{
  "num_hidden_layers": 15,
  "hidden_size": 576,
  "num_attention_heads": 9,
  "num_key_value_heads": 9,
  "head_dim": 64,
  "intermediate_size": 1536,
  "vocab_size": 30198,
  "hidden_act": "swiglu",
  "norm": "rmsnorm",
  "norm_place": "pre",
  "norm_eps": 1e-05,
  "positions": "rope",
  "rope_theta": 10000.0,
  "rope_fraction": 1.0,
  "qk_norm": false,
  "attn_scale": 0.125,
  "bias": "none",
  "tie_word_embeddings": false,
  "parallel_block": false,
  "init": "uniform",
  "init_std_qkv": 0.026,
  "init_std_o": 0.0,
  "init_std_up": 0.026,
  "init_std_down": 0.0,
  "optimizer": "adamw",
  "learning_rate": 0.000577,
  "beta1": 0.9,
  "beta2": 0.99,
  "weight_decay": 0.49,
  "lr_head": 0.00415,
  "max_grad_norm": 0.5,
  "warmup_steps": 349,
  "schedule": "wsd",
  "decay_fraction": 0.82,
  "decay_shape": "pow",
  "final_lr_fraction": 0.0,
  "batch_tokens": [65536, 131072, 196608],
  "max_seq_len": 512,
  "doc_mask": true,
  "z_loss": 0.0001,
  "train_tokens": 617000000,
  "max_steps": 5286,
  "dataset": "wikipedia_en"
}
MLP neurons of a small language model. Each row is named by its layer, matrix (gate and up: input weights; down: output weights) and neuron, and shows model dimensions 0-191. Each number is 128 + 24 x the weight over its row's rms, rounded and kept within 0 to 255. Numbers have three digits each. A neuron's up and down rows have the sign that makes its largest values positive.
Before each neuron's rows is what it responds to, as a language model described it from the Wikipedia text at the highest values.

Round numbers such as 100, 80, 30 and 200 in tables, scores and measurements, plus connectors in technical lists (and, ;, with).
L6.gate950:166105124116156133080107089112107125127089130130162119138103095136167088122123164166129128099134144139114123152110162129161147136098120126112121143139156127165129153094121127144127151093167137114095114143163124168117097136086151122118102107147138128118140080116111110147136157153123185105143127135098157152105066137116156116135089130139128101125145138127129150148132096080056123137135120136148137079131129118180143129109133105143124117132118126201105147136109126093117124102113167091114127112122096114133075155133113090143128093123144117137138104145124138122165117149134133136
L6.up950:140160124168116153106140146117098129116131116155145144138095050142117146108110134114093147146103097099117143149114176145181106088150140153078113185105119126157111116109154162095119130062099134166091132090197129160122099144139139138142083123138142136107149154153117093081125100123128140125140140156173122137123180156110162100160137136168158154088138132094171142165094136131112156128125124121166128108133123159103100164127111139154121109182094124111077115115105134093084113088105138139146123095186151079142142181132138121121124092126142111121114133110113146099107101140103154135
L6.down950:111123106120111139112158150170134156114128117189095121149095095171118194120093140105112150128135077123127134085143138107126084110163126103176133102131092118147154126155165121113095100112141104111143094164127111096155129133086117146151148162111121122158119156135136085150119138112120107070139110156137101124109144157115095107126151100133141098107142145103088151118128130141146159124123116134112124121160146110077135161153156129074142122127118119120121112134115138120188104143149050158140097139161134170128094111143135161107113148127106126127153132124110151104143095141133131089

Inner pieces of multi-token words and place names, like the period in St. Johns, L in Lorne, ot in Potable, plus scattered function words.
L12.gate1238:119096167122129111115111116124097159112146152134127137136090129129149120158126195135171135092157082088123120097129138124119176121131114133158139104098140154163139114114070126092149129134097140112128148151159135110110139132147139148097158131112106161112113163134123135096128112103107119147069130120095082127138102134127124125079148123159130181131151108129102155148109123095118119170137149112084152158173106131145125134147171119110184125103179102125120141116129132145168133118165139154142158125154149139128119174098131116088156109168163146181106101097159164097120105098104082154
L12.up1238:133120143146113156163099139116115142125136147119094177129140128135130129166147139145127122090128183071122123132106113092151129140111162118092085125144124179194123091160069150153127131169121122123128089168119097109139111133107131132110144159086133092136104149122127183115098119109152113130198115060102137155165163121106094125119118139134120137138162141104106160103126154092144171110138110102084116098150138114197164095077168092133161136090124134121153117136106125114085082127144135144133135128127150142112126126141138127139135108160183159126141137113118169113105108099153142136
L12.down1238:143120124122151161136146131112150129109127114119119143150116108177095115123161113101129107142118138150146129132157129122129115098145159142134133110148139135109115180127098130116112154140145129113105138105137105110095138124118133086121172141115150160147115118154117082116170129151176141113145133151150156111128136145104155136120123104122098077104160095154121090139104142122148110127186100135166148131139149117110157137102101181138148105169160144140094128128124120141089119094134173139159101151124141101136115099124159146155103160140151136120116132102117138164182116161119161122

Line breaks and first letters of capitalized names right after Wikipedia section headings like ==Career== in biographies, e.g. "Kindvall", "Pollack".
L12.gate547:138150153076095117162136169105113119140135161072152095162105131168160095106100057132093094130144144139128114130131142114113145108166122143142107114096124128109171111169134177103143116141113072127099138135136101087117140168124100166098138141140142095126119125108129142067133147103129133143126093116130154128135126132125113118152176094144126141099140177110124121118105133093121133080176155109122144150094168140140126164127153169119106094152132102182094133154127091129147112127137142143126136161104161129115117107153129155095114128117106087138149180072121163127133062120133137163
L12.up547:155137182077145081148126148125199138086117130131144133127130134141112170111138093119124130124151147127131120124082162101139097135065118131153167104115143087086155110118122101117133143168127153132097084081111113119170191161170151092118107133130128176130148140146116126113117112148145109139131111147104102131114134139105092163126105163139118154118115100131141138170149110110132109129097146131133136118152133152118138150096147106104157117091085189172128107118141138108125119132125133142137123128144096097136143129090120167113136141146137122135099104133118119137105116150117111134
L12.down547:198147148117122134127156086121123126144128102104131091114132086115149120140087085117112115120127131145070131105144148138095162132141123117121118120143137165144138132159105146097142113107119096151146156147150140131099099144106088138083122123171157085116112135073135107150148116111128153158128137154136162117131110092081144104126149136166132088128144132108172104096100110054147154164144187120084140130093161134128111123109137110124120160139108101156066128111141127138159140148132155132173115126101168069139135113149135096120159119060106137105150123080103130117157094104171128131

Word pieces, shape or color words, and connectives like where and to, mid-sentence in technical descriptions of anatomy, shells, and structures; also table pipe separators.
L10.gate1028:158119118112148160136106105062120141151056106132130106112115086113135135121147149124152116145135110101158118121125143111111118127086129139121119125115142121106131185093112091128138159083136141134110089129147123117183138103112148143156116124136150161124119105094107155130152111117087146104128101094075144140078103160139164116122131176139106132138138173126155111180114111072128150123152119105132073103127116087149140137121143116168164138119112129164095130124180111099149144139136133114123160143115121098122139123098148080115115082103146110119115106122133113155159092136122106130
L10.up1028:120166135127144113149163147153136099136094119157138111135122085137142109137119140113136135134119087116153104145092130120107147166125136100122141152114110132083085141142124153155108071131150119160111146086120102126165136099113143100147077133132150120084107130090110145127137137099157111077154116087119109124151128145145151094119100131126099127165110151103140127197137134082139119087125110131133137108104117127142133136154145113127138113131131114183100128122146062136125125109116142107128115152136118123130152123093129095127101130111150128137148129113102114144145144120122112172
L10.down1028:122144117150110068125134138179175137166166123145079119161113150143120121110122142099094146090159145133105098137130097111143161156141133083137142129130135118117182071151132128119072123146124142132121156129085132119140128127137115107155119143094128100087103137124167114183088165131174127149133141140173141162142120077136125108147147063108054135116101127077105098149132112158115123114103120112107125128097159134082079110130118117141116150127094118121141090149123147140093156116131145154151143199149162147103123140080113163126168141099156129110141138142124170106133123106169127156

Pipe separators deep in a row of numeric Wikipedia tables such as climate, population and stats tables, e.g. 186.1 (7.33) |; also weakly "List of" in See also lists and moved/relocated.
L10.gate230:123160141135113102123081156146161119125130126137120121153107140102130144111154117099168124113147082122107130144082119135112122125127155164163115179116119141092153106111121160090121159150134135117114129122139121129113088097142130128167153130101147134119135127101106082117161141093121160121103138085151109146145100139155128093116106135122083146122155137159141116160101129161109120090126128160143143135127108153177161095161112119082088126158120119104053115117118137065153122115166167137114164138130121174121131144111074131140168172128116089135156146102157163129122071127110152113
L10.up230:116134112144115151142088161143146109153126123085131132090117158102127100088092140139141156140155091140123159097096141111138124112144148171092130119135110174118137136130128122129114107132104136112138120101106119127111144112143111137100158172145171123141105156140132119140156111120114143113134090140141132154144106116141163149113099150148161125112110151170152077121088152143108162121095103088091118103136134107125099102151140119091112149102112143159120115133169154145169106161176120148110111117139145162102131091147165130120171123105143121107116124175109171147109160151139080161
L10.down230:092158127135125107129073147121132117137115169128108064176130143131141116125117152157124117165165153081115159114146124102140158145137174169158104105141160146105150094144119129123125115107119095093098125096140135101131130082106125098170133118126135140125123136133158124149111087122138113157126119143168153082127107126143156116155127125096180147141153143167165150158124145112104148149123090158099150149162121111147175155136140090115149124119113138106159120105116119168148126120155098082141089136120129129136166123113128158130125111146108135131113171159116109111083153145077182136

Punctuation closing a factual unit in sports and biography text: goal-minute apostrophes in match reports, final table pipes, commas after dates.
L10.gate597:170105112159112150107174096151147096138130104125118100143098123136108098151129114150082167146137111107098105128140125144128139155143146132140143101099144145133123112174125132118103123144119130116130117114135136120154153105118122062147092151114139110183127116102150126139125123172151141155109136109115162128130124124125119141142109107086124127089152117131130148119155135146131089143161195168154142149150163119091128175119135125104130118180148162124112108161153159146133121116139117170133137144169120126134096155109117130097113132084128132133137152146149133144142115126140171083
L10.up597:105158171172125129085125160112141128118141139103138167156101139081137130123119117125142134138108136113133149129133106074146183110123074144121158138118133101142148107105132155144128114137116138135099140103165170130145163156140175149132135150129118113086137127144090100119138132165099181102145115155130122163123074126183100102131180119079109134137098137113109125168095106099091114128141118097141101077119105178144122131150111134139130162107093164152088114147127158148174111105118131121137165145116127123107128167115114122126155083172126129101130108137134087153078109122132166161
L10.down597:104140101080124145103103097134173147174076131149184144153124155135165105113112113130132133173105111072134114173141173161117055143144137140134191081110121114126137131104121127100144178124131109122145104146145136085131133114177118135095131125162152116147133137168095195097125114162143128131091088146127113125143119131122104149124151141145137122113124083095116129145104166088134114129132160127163142176161111132093136126142149130077106090135134142090117102167103149141162115086113163128142177127134120117164148133145112082092129135111115157137103145126124062128140128126124129055

First subword piece of a word split into fragments, mostly capital letters after a line break, quote or parenthesis, as in N(obody), Ch(irikkumpol), Z(onaria).
L6.gate204:127164125103120132145103148085091138130148141123140109129086155154116157096142131139163156179121131117137135112132130163101118133134127140147105138124107142111109131140103144125114135160108115084088133147139110163120122154145149173128134105116157109154162131119090121131141098120171132103135096122198113110110121146108119107155120172157109169161150113112147126130134085109112113163109104100132090140158111104147130127147154122108150100130116164137076124140178148125063128139125152104126135121124174103145139178083139117167094150172128153128145158124080049181119139141102089141
L6.up204:175143111111129115138159140093166105128133116152140163112120138156063128107114121138080152128138096141157147121135131106128128157120142158132111118098086162108132126108145102137132150107127114137177130159133138099129096111131155128124143181146121121100122115106151092151099136137145119121155140139115098144160148165121112140140174146155139139106136123110155112146103145169094100174147126086103129103138114104108091193154138084134147094156126114098134113136127112121117132140118089147135132152159150148114086141160116152094089097155132142187120151160102143079159153114123111140
L6.down204:174168139100118112151122133128107160141112122118121121121129131143141165126151157139157118137127114130112146122097166102121110128145165100129119169119161126133108096072117147117088138122090139109104077138140161145130156130191125164133176115168143153174127078118135138143124102165151089131133091123144099151114157090111134118133088143164130160122155109107119127129133107127120144169121124153118106117145141107114116105135132118147152077169123169151108133125144117117127175085125138113156119143120136050152152134119150164152152138127135106143144137138105110157140150115133155143

Verbs like are, have, possesses right after a body-part subject in species descriptions (the sepals are, the eyes are), plus commas and and within descriptive attribute lists.
L12.gate1018:146132128113129153127109125095123069141094107144101115163123116156106136132149124132142122112126123108112108133155146139109144157100129102129118124173102121107166150105164146060138132113111115061100149156133105123165128141103133117114146141132188160123117124137130166149146140144136148165114154173124142156099158124142116158151107117138121112126101102102124141169060147145094110146139143119124153122135135130144151119164124113158123126136113157156106147116137125114126131164138129104130176131111119147114118110151137088143150123081085134121132133112166116127094115151092116127
L12.up1018:120144130118128124125153176145113119127124122157082128166130105120118175154129117104118083125142074136093072138132139115106147158146136120116108133134091112159200146121153149104134132097128151120134124158134130143124104116102088143150120115128133126121152168136127129118113149133099118130113149116174136145132172119134143153142112126113139130102125154093126135128102136128121149166072092096142118112137123152152149140157141086171107118146137156149108137121141144133176129117137141111130119120105131110126162116112121084147138107113095132109141107131136115119134172136133100154
L12.down1018:158088098144116103105126214141139134143136160164123097132159090157152161084118074115112125157130100120124117152115127109111116113121165089124118108149123141092136084131169118149109137129124165127112114094127167132073130134116130149095128145145117114135148115105122137129117128138136129115080121142160131168161171128171117118124137090108160206106140137113088126172139130119111150136119113104115126130144090139117122164149121139130117160116139134115117160145127136118115189107118159147130167116158140086129109118146156137145169143106145128118156122134096071123078125113141124142